config.toml
hidden_size = 896
norm_eps = 1e-05
positions = "learned"
qk_norm = true
attn_scale = 0.125
parallel_block = false
init_std_o = 0.00561
init_std_down = 0.00561
lr_mult_o = 0.627
final_lr_fraction = 0.0
max_seq_len = 512
doc_mask = true
MLP neurons of a small language model. Each row is named by its layer, matrix (up: input weights) and neuron, and shows model dimensions 16-271. Each number is 500 + 25 x the weight over its row's rms, rounded and kept within 0 to 999. Numbers have three digits each.
A block is one neuron, or neurons of one layer that tend to fire together. After each block is what it responds to, as a language model described it from the Wikipedia text at the highest values.

L4.up562:537458453504502485505562448502459455496547498523504532508465478493498528488500496506545524528489537476480466527527523456521505487525498514498503532490456520509516468496517471504482529460505528496494534539501481514496502509529466480481506467507514502460494483521543487459481493504501517453513482520487546487444510484514489520491501505522478546522473491512501454500484511529539524493503537503507487464515473503467519492479481502510498525513513532506486498481510482493495512531495487493463502491471466491509519551493523504489503476534470512539487463509566493489503515549479522514475503498475490514539518495506465498555492516478524492528475496462519501533454486511486522490546508484488531511572502487536524491488475536491464476475504538475482541530509540482487516517467484
L4.up2193:519430496532498489516464500478461472468503489523504536508475497509498497502544515498492486453450473490508522520471470480475517504513468469486488498488506526498516491508527476515464492502525512519510521453515481502503526471523508502548484515528487546472467488513497505477492484582487537502502491583525493471500523485551466525471479524491482506491452484508501471482489491514539456516510500479500494487476467471515527512537494520513494517504505509519469493478478483513481494523497495458492490524519466506460481442444498502473430468535510516494475493508470493434494454484488489467514484410529517483510498505482520514504493474459458457489491488509457480496496519494481476478438457533505506489541493466503470533499510489494464478488501478528475488524515485524522492530496494
L4.up2609:554528488493504557489488456479469521476523497480494481512519524480515517500514497464500522514543478470534496548467528484518511466528492480529507464495523528532512487508519489517511514491501488501492525526456480533516543489484521457510512513460532516524506492484548456500469476525486492472505544513525547519497512483492504506484548524474458451495505507520532490489538505558497485491514478463476497549522492459444486518501496519506532473474529521496461519476476544525523481526497499432471496468495493521483505519492504498501464490516494516473471500487504459433508533539500514503504523471506484482475531497511489515537524486472448450506505568512485470502532504499528502456541463541549539494477504527492478529462476534512512516488503518475481496504481534516548504499505528
L4.up3205:579486491538512507469473481547487480499525493427558547523509501510516486481498476498496547526537487478492497483476531488496478485437502497519501476469476498525542483546509482533484510502464482508525501448514520527500521528510510487529503484544509544506508481517474494511504524513516463500445491485524550513465499509478534538476496502532522531490510486509495475523516511511513478518512530462475497546491512502509486516511480518480501527478488507483495443479503521516496491499510526464538518545469528456548455490516460492485476533562475500525538525499492471487507526531495510484473525485528508487534482491516511502519502478488466462528517507475493467467501499457512437472489489498515486502481491447520501511434490482488488505475455522528522484540547504508534461504459488
L4.up3867:524482506498512492480512539545526493523483498470481492457475528488483522515455543462523516498492495461497515522512533496520488469489456524492515514467502505476554493484545472545516554503496511533482516579499512519516534475496537496507462526521506497521486512497561443521468458488495525512525496525476490479501486501520537535487475520490461496451501476447531495501471468533491515522474537486485494508460470486520521478500520440470515511488506500474480480527505515497515460527527485474510463510488529500525477467521473538556505489539516468460502477475515497503480492508509474507480511491540494487507510502441482476471488467481460534536501516503463477491496464531502481494455461502536518504542505512512482511492537461532487518444487484509517509496479532478517434506495454
L4.up4096:510499522482510478536484498485434459470516471503483503483473514516485499555480491535491541473472512501534496501527543492517518453545530458486505530483550496530521479521496466525531478467493513506513480489482521440475526521548462470520571520519539472491502474450537500513510517511497484500502511508502500505512503487515536560475480533523459506542518463508520496480490476527521469500514480460539483547536509500496482494530509506506490577498526495492514519497472489480475513506517500519470476513484497546545490531496524469520489471520493489508501533483502527494501515514508516496462502503527506494491485444500491518509540524513501483536496532509502544532512502511493518531521508479546512473513497522534504438561477491481462507457494502489496486489473501505529494520507493
L4.up4124:474487442477488459506477490534479507480491494520495508467520503526496531452488512481501519501508489461492485488497496498489468521493508484492438463465513518525509504513525487462448513471456508523493515487483490505473493514526542480508507464495516529529530517467542471508438466456550497497476504500507518481494513486525501496469515510503497469491517473522562507514463497520479495515501521501478519465467529462478470476461519506470497528533494481504481548485518498478520534503498472475512528511510511512454484502461501510489480524584476474470540500509484494455480504517475485588477479498499549516514482490509561490535538515491480480555440496467472466486475504483497548488466502504529514513529529499513473514479522524480516540505495532502512489506485505503518526512510470
L4.up4793:509480479500520498497497485459460493525507491521468468467488496516518490486500461498484528502502485498522520548499503487464508481481480569498497514462487500502502559500515510477473505499494555480498503539513490549511458472478490427529513491502487513513507489438503413514532487486495499470482501527457496515491480541484467535478511500458488503515486509496520505491509516497506479489499522483534488527501509480525506480453507520491482510515545543483482525481464468526581529476498480508497495516470472482515508576483494559530471480572475486478500485503511476467513492482489496506489479476498455498464472486525481481481486483464491505489484461443464506502442508519524485528453460458512559458530541524490524491480527473497442517482502511483509524502474471499491526484503491
Digit-group separators in numbers

L6.up415:516489501488497528478480487516431472471474488487469504469473515541504494489540485509499516521486476482520525502459507509505502476493468490492490499500537524522547521589497489518493465445458495451493487537485478527479531505510478506531497475539476528540499474513443492470447475525512476492509475505529510538494476468487518464538483469517465498479505491485506467475511524528513490520531518477511503535494480479453487472525520471514535526452492520507469472531482520476463456536554535495522468508524544517520508516509512529500507517567474497483469555504528441507470492576467507475507523471537527484504411484502478487465531493482460472515495500502482490482502507461503468484564486536522516461514510493536494489449511484494514518489441481514523533497549513514506498505515494
Separators inside numbers

L5.up301:509506480495491493544454497504508526496509494512490504516494489512457491568562499498475485511490501523495465516524514497533497518493488533493467506462504511506506501482478440475495546537502509487550490440471468533490477507534523479501490488489500517528517486494483509502502439540512465502493483511523494557488508480476518537470498519482477520478479526461523493467465533522503492494495502521457493509474530494506577519544487458433468571492538513487515470512493512513471448549460508496507492508503491548536545519509480499520508518506518499494492493492522486508500458531510451492511557482534443446501474466549454465460510482478497520491503514504515485464542480494514461533512503496523482463475519475506560497448508515515491500519516526471485572538505515520481470550505468
L5.up1110:501516473481477494533511541481492506531486444525513546463524526465493528506511502477495488495470538469486502472485491494492525493455493519486498505477540486490505519566452480488542494500459475501467521484490528438526490471506480472509452492507482527495497491514476464491498469535519510478471455462531540470509488464485545501545486506507505503514502501438457502510515493493518509519516492523529455541519464533426487488503509523501497508503523483497502493520519504487483495502555483517538487518531483513513536524456457497485537484521487499478519504510474478529481451514500550543489488493500504480531492476455516518462487484520487490441468518516470481491511500527512447472523479525507471515511515537496518502495516576552489541468449507538490494503496527518500472521572477
L5.up1828:488539478486487531496462502500493475548472472550476503540496546518496454555540475518472476477491498487508455472470539530471560521489452468489515489479538502493517490518521530527463507533448508526494516460441477502500481506521481485513489469487488488516533495486492455474481486505507449454499500507530507500474435512488502487513488479517479556484498478510485464471500471459518543524487545521500504496470497475465500538526505493496481544510503491512484484517560457473527525461482541492526491492460539547504514567508505536504490489516496494498520483473529482475473497536560486551540479476510519528513497496460507480491508484490479501456484511514533476557513480467498515504546464545514473524530526512521563470496521526449482493548472456492479478485529552534533497502469530
L5.up3564:510480509499487516541499494498486502471504518528491522490478502493496500472481471523518486486492502482453467558517507491487497434512528465526482518434491470480531504449480422473494530554499501537495446493489500461492484509455481469472495510469523494552498489479462443523491499471494473510526493504486526506496529486469442538513469515491496561462443512542518447485458511515510472489515483531525489490481473465506530516529540523514447517496491517495513461496467485464523512491485508507522512507509507490479506537492466524493473472486480491520492507488518424501528514494443517521475497509518460501495433466451516500490500469469483499489483488527557482515498515492507498531462507509502527540529581506484470516489507514451501515497507506521499474487508523477494506495449524
L5.up3665:471495476533524535488495489512477499525546460500485512490503527475497464487479540469509474480478522529518514499482442478490485503465471519534485478485477472504505511562512530477535515470510483510540516522465500488517517522532475485467507492486519515499460555530547537487507492545529474501503497468511501490490469490550473498571504465478511477496484480495497502485491478491558466500500529509502491507489491511519484494476498487505496475504457514508547514517500472551514485491494533530463487468508463526504510496508493526500493488498494532503490467513530505474468505454491496450472506555513467509505503487484482428541457467510474494527480486493432490486468526520461480465490470468484528508516492493539505526454511523500483494500484531534513486514485494534496551452482518
L5.up3980:519482476503499457506440533487492529524504443492479519536524497524491496499482492494488542491506525475534498497523492506540465511462501506487498482498496499528504453504498495511446514515484450506531499481547467518488522491524454506485484467463518508505510493566477475522485488479538509508534513515526490512489553498536503519496470501491471485505506458483464499462492494485523525518524516427486503499497546513562511558555497515493467517557523513487487468524523503527532497484488472501471530487497491505478479496535501534537514522518505497487511522513493519442442547517515514483485495486476483503511461511540515468495520494483506507492503460562480512532471509487495513473527503515507498485489489467517471517537518481523519519505510516477499537508529557530490506516532497
L5.up5021:525552454567539493488474584502523517489510521524486515476487537506497496501504519512496497517507491462525485486505482504524495464542494422477462512490481500509479473484513494512554499495495500508530487554490487541479487502562527509548494481523479473506458510450445474480493517468512449528476513537486521505448559510519477493556449543520523511526479518469496470509519541543519490479548507487533488526527530478450502481530479502531497486503502500490509493483509524496490470486513526496539515510486490458494475531488481492483461507524472520453444495499479483454477441509470507491501466507559518498567513506506526490467529566480531494479525543537503506502480508483513492506484529481505500486507503508512499518463506484525494485519491492506543487510497543523528543510495530
L5.up5120:494508499497488464486495510498472496500526501515516528535509508480521529501511503491531495516536480509534487517507520526497519480521532475494490517519457529460482524464493470462505517489433480489498510498476470530489464492482502456487482482506450510496511502482490501537537471463444490452487534508525513469503502500520536480486469501518513540475497451511481467500478487514528494546490486529503493495448519502547469513511467531487484483517450495513497495494478471515509515509519491502508459529456470526463462538552529500506478516526510480514507516506536517511516532437510491489516506476528496498514520451477514517496478463549509530499517463525519496541479444480501484485519480561478505483502502464532475451428565517479474494517524514482513467478555486467524451525499470
Score separator dashes

L6.up4886:507491446510522505529507492511441460536513521476492511463491488508469526502492520489540543467484515502533481531489532431501479477493479492499477543459512520504491458531521505503491486497538508490501567538475507512528518459485526473459529504508469491508514443524535507471473511498549471526509495502487546518468476487504518491495454517500509486496514498499498519475536506509496503535505556497454513475559521494524485479470471498496512517473528500500480484513484511485483496492548511525510480531515503504490509537491515514481512505539524497517482528485527484463518480484463487517514518465499509491505450565525500481511512498510496515511494506506551527515523516532496477538528477533519526513556507574532508480494485472496474524458518535507523486485497493488495517489458470
Separators inside numbers

L4.up1066:499539481515500502470473518494456549442507516528545516473501544492518485508549501540496512489485499447502498500478486500488539522487481484468545521474515527500522529509512495523496517514464483548528495494454531536476560500512480511452502496496516535486503487524489503475492508509521515490464466553493471509496456509509530513468494549509483482439464502493513485549522510503487498473484542489476472480491493526493510535523473484496539513544501467523486529480514488499512553483562492472526514491513493493511496508539507493494502517501506511511533524480487511495517511454502527466480509515540432466521526475537529481527557483522488529493454502498523519498451505497523510524481493504494485489555521530508476525496500535481532513549518550522544495462544525465508537517516542
L4.up1293:513515538531513577534517480541510494507501481503496525549479451441474503504500544500530487449499472530490443477509487504485467432475489480476526517509489513519502502539510480508503527514494515517518519557465492554515494502468500522502522510480504525512470492496530499492509521507494492476465467518498496528509484494468523511506471487510492525485495491505505530471518512506535513491474534499492513478518497485455507514486506499496537493470485454507525484498495536450486521492516498492485533474521538561501482498501477558509457502485511528530500514474558536460509507515470495485443503505546500467452474479477510482465522484486478505510463492510485527472522501524487445495491469486500567505548500539484510511502510478455476488522479507519491524514503497450494499497456499
L4.up2311:491474458514543472487490519492474504508472506532528514524490515521478507500525509522495513479485463484475490513496489505512478508459503535486482489477500511458534525509496507507503512519462489496511510497483493477460481533539457472520495519472462517516480525482505505465476491546539485505499493500532503514462468506475537569500518427511502479492500497449504551501493482533490507429506511506461499480468504508488482477508536465502487509489509531504551479487521520547543497499496512505488529497513484487491520496477513514557544496473474505479496522516486514445477501518489494504477477475544511508511519520542546509514527509528517499514455486513505491490519538543437452493500537553499501546495487525567491512483508482493461518489515481454517495468534493540419478542516508
L4.up2435:466436493486493502528514506516494491485520502497484475514528497486540462485517535521495510500485526483475507493512503462506521513511485460493539503487491515456492466529519475503489503496510486513462504491480487551443471463517487532488498476477507498472497521478521544462510528518507484481510490523516470505451510496539472451485503501523506488537481484543520502465473484520529455494533478501528457481506501517498467497484506506472509520541507566510561495491500473503485494496493522553473445507497487524525531479484468518496462480482475465485509482515480492507502470494487503571528476532539507483495450464514483525538519502512495469470487504524486464512518484505502497476536499507516501494506487545529507492477473493509520508521506474527506468510543487441493491498486515
L4.up3460:499488553510477503459440521499504498503429547485501492524496498492487505506525486499519498489491446499496487483475479495502465506493457514498485559470508529520491464482533487507450498502476519465484518532509481513494503521488493512448506495474520523501499510483527534492521529498547488445462523505477491478469547530483511476467494499540534478519491513463497500469502510505485505486478493518502481514534479483547473472520514520535504490486524545504503506524511490483477480559450542518487465519460481515520491531522414526514526497554447475494512498528511522478478475512514512520489514502530503495527477481498506528498540475496487512508505510535502478471536490495534482458525477524528515534510547523510515524553515512466490537546473503491470476503501527489491512496544458
L4.up3514:517512497493473527520507457521510513492503560532484540495502521506469518477520523527460507476482480488482487473490481503487487469521466506470489515462540543499513473535512468486537485510526505513484506553471476472514495424512516471474498482483489484475498510486482500521496513495525459473490510508523523497447528533567516477526479556502515519474532547483488501506458473496529514465502482464533477489491447524511489503468469518480496467509519501457481449488522492488518518489533514572570459509475466491524514516495517507490484521473459510501464497491524454531458529510504545513508454469530521505474487501497488495508496470501476503510430472491512529495486541520515488476506464509461515499477489486496521522497513478503450531504498512519474511515528514481504501466523510
L4.up4237:549530503503491523513506504524506482533502462530461510494507473437501460456569479508524499467466482502451493492539503548472494462484464518493525522484494516495514491530530499480440500530500445464488521485462472514447500450521496562474499486469505470553489505573521448496482510487555477548472518539542495533458468494527482524526491503512534505506503506471472521489488500538462532523489554468526455487500503508492500491501510477488496507526497506506513464518500488471465496488456504481528486458519469507494513503492517491537464491471511535495479503507539518529491423514484518485499512526511526497489441455504540483479492505540532493506516514515431477460505527487517474490509509520485508529506496488508515525468483501486467471479527494475490529505495485549492518526544491
L4.up5083:534477504515506474441491508496537531478499478495491468521506483536543513580498508512519514490493504463496510442471521482510555508540502498505501459475461511507500534536468473489513546540470460532509513508522493492530477483488493487553515479476454515535458498479474461504492536498462471568463517467508496546490470510437526498477484491504473570497450515524453487482491498469516451525519487498475525501445513543462537495496476509477521523506509483487549512502499527495491499511526494510551494498510512501487523456512466520541468525524478548492484498521548534519499503495462539499527478515506501436535472528495553509497488483517479450509494463498546485481445541484500494454533518475492510495502504497533513500507506515508498534541508515488488480519470451498481451489463481
Number-separating symbols

L5.up836:530478458458479512501442538495437474480489473530475524521520485489540452480515497543490541468507497520491489554487536483492537499483493481447525519488489525482494496542509482502534445553518497498505470482465509459503482494539504506543575510476528505518430468468491484487508522507498471466498454509492475502526509498523504498546493445526509501487508505488567492493443503479525479498531495475442514583522506511473460485515490530499512516514530461549490490498467487512505498516537470529504523503481501537461520539473497505509484514514516454502521439506501443474451488488549523558475473458455495497490505508485499536496487536496509553543490506466538533467510494491569525501524482525487576519478493485539513504513474526495455468477500514501524511497537488480508429497469453
L5.up1011:526505496490453490544485518493486487503498450515485508471485523541459461496497529497511539532491515510485481534520487507501518475509472523501485519498482531499521543473534502485491532490489479504472508502450552489513489491515552493503515489499527492531516480458554463494507516554528492430498470490489511522501527513495535493541473542526495513498526471482503466469516541519517452517509499500518474503511506503511539498497469525475554524501512501497465474510481519497510529539538506514525408491479537480527497484469491533507470457538497531493513492501528492497500487492517512476538479533490480485509509516503458515480540457510458503471499482513497512496509534511497501478520507515455539521536474518521516468530514480432479500427497493522517529457474514513532499491485485
L5.up2522:510507474503496484518515533510498493493460515531454494450507480472456479520528481509484502482469510459507511496512490455507493514475519498491511516515514539493513523509457490514493483489483526478504494530516467517489518472515467527505488491468473547532508497512531479504487476492515495484496490495526493484502515469495483524501511503498493515548518494459537496503500481506510483522539541482526540495506478493494493510476519493500520487482499494481502536461517543488514500522533541500499493512498534524513476535509492520464502534500497494490506542525468493475458503488534492540473503454508467510504460483513459440515522499472483505547523446517456493482476509477513474491511528487482481511510490526562500502491504502524502509543474478519545510484485509520489503495502465
L5.up2728:513463477516522492552462473505478529477488466516503547517497484489483516477506506533468518539473477498528504526482535503462519480534516505507471521515540534505509486528512492497490510489541492514471512478473507455519505469529507493491528482511527523540491532495536485552495465517479503465512513513479504478523477539490524530532506515555535526453507457486474521472489489530544446500508531465471454473521495478494513462482486532543506495493532526515483512487502528510449506506500511504482487520518488510484534522496469464480482464554454520474499492501506494546460539492495519523498500486538481499571530531502515503532503500460481519468484480502502545548514501517494529529494496524510531494531451538507477462501474510504457509500495499479475501508478515514496534505510447
L5.up4006:523481516496442482484487481498501503451522479492476498511545490543515461523515515537515522471530471549448494520514487495473494480427499497521498548500504479536499505485534520488556484514514456507511510450506539539475530451456508521535535509511508513518494474498513491498509479509484488469496479520525505506491538501516530488526512470457532499483530470455488491538511535505511491493496497474522496496479557515490502516498523507493553481518464448514488493534501455492538526508532505503542451450515526513485490502506526487497460515506484538531484509513537511501506497480502530485494500514508475504505507484471484529487503523440536479509488542502497475447464506517525520500479554524533501520472502506540495452511461566522475510506523558497492508526470488485537519544498520
L5.up4201:502479463486497487498483536509520468508512503533513501495525489501524492474528539488533557529492525509498534510528489505516515470504489457489504501455472506523489475504483501495495499498503508535494501451436525499511473527537525517459534491511548520510504489466559471490477512509533472495494474527571473480477519513505488492526493496463475529478498511469542509480469480496516473534570510495467521495496499492482490526522501464535522492493487492497534530494480488453523550433503514522500461508543519475519514525494565513511505526514517510516516489447507490537493447515503511511531455506480566485496478511499517474510536517499496488509452496517530537475513462481477486495515524509479535513546526486530498508502473477496512513563528482474501510512501507503449504498442510
L5.up4513:495492537458537487502488502484491557474505519519492469518504542526500510489503526493471480527502491501494511517482480461483477502515488527508504513476521519522532495502484503471486503498472503484510494491508528487520501505492479447515535459568518486541495531508477468506488471560468457495519462525499516519454497474532499511514529521478505483524516494510500489517451516518485470451468517428503455496509517535484519481490494552515480504492504496501503525510518516472515493502485516537496473484491541509541520486462494487527489504484471490495510543539490493475483520515470462494494491489547492498484506516474498500534500512486493539465477479473485499530499508496475520517515532536562517491482488479531493503506539484512490462524492519471450493504546520439507475523485545
L5.up4706:487456489515503514502510487500539487505451465505498477511473470485514503473532525506453510468469469516517534490529472490477484491507570502438482511457509517487505487522506491481474526513499506479522478492507524516490480500485512529513478535484471479514522483506546491484522486513547509530498505508502531510463509515570514516515517478481493501562492437505527489505497476514538510534492504465506515550496537537523512480550544521478508499471549535481537505531522524492474484492532479509515541505546509512463549458499491491497479513507505563535509507530514518521488513513553492454525539505477462481499500534498470496500503499541493455486521493512477473465466525505501490508532498471502516495501511484502516522501522477555515506500545494508538506499453506484499490528494494
Numeric separators in figures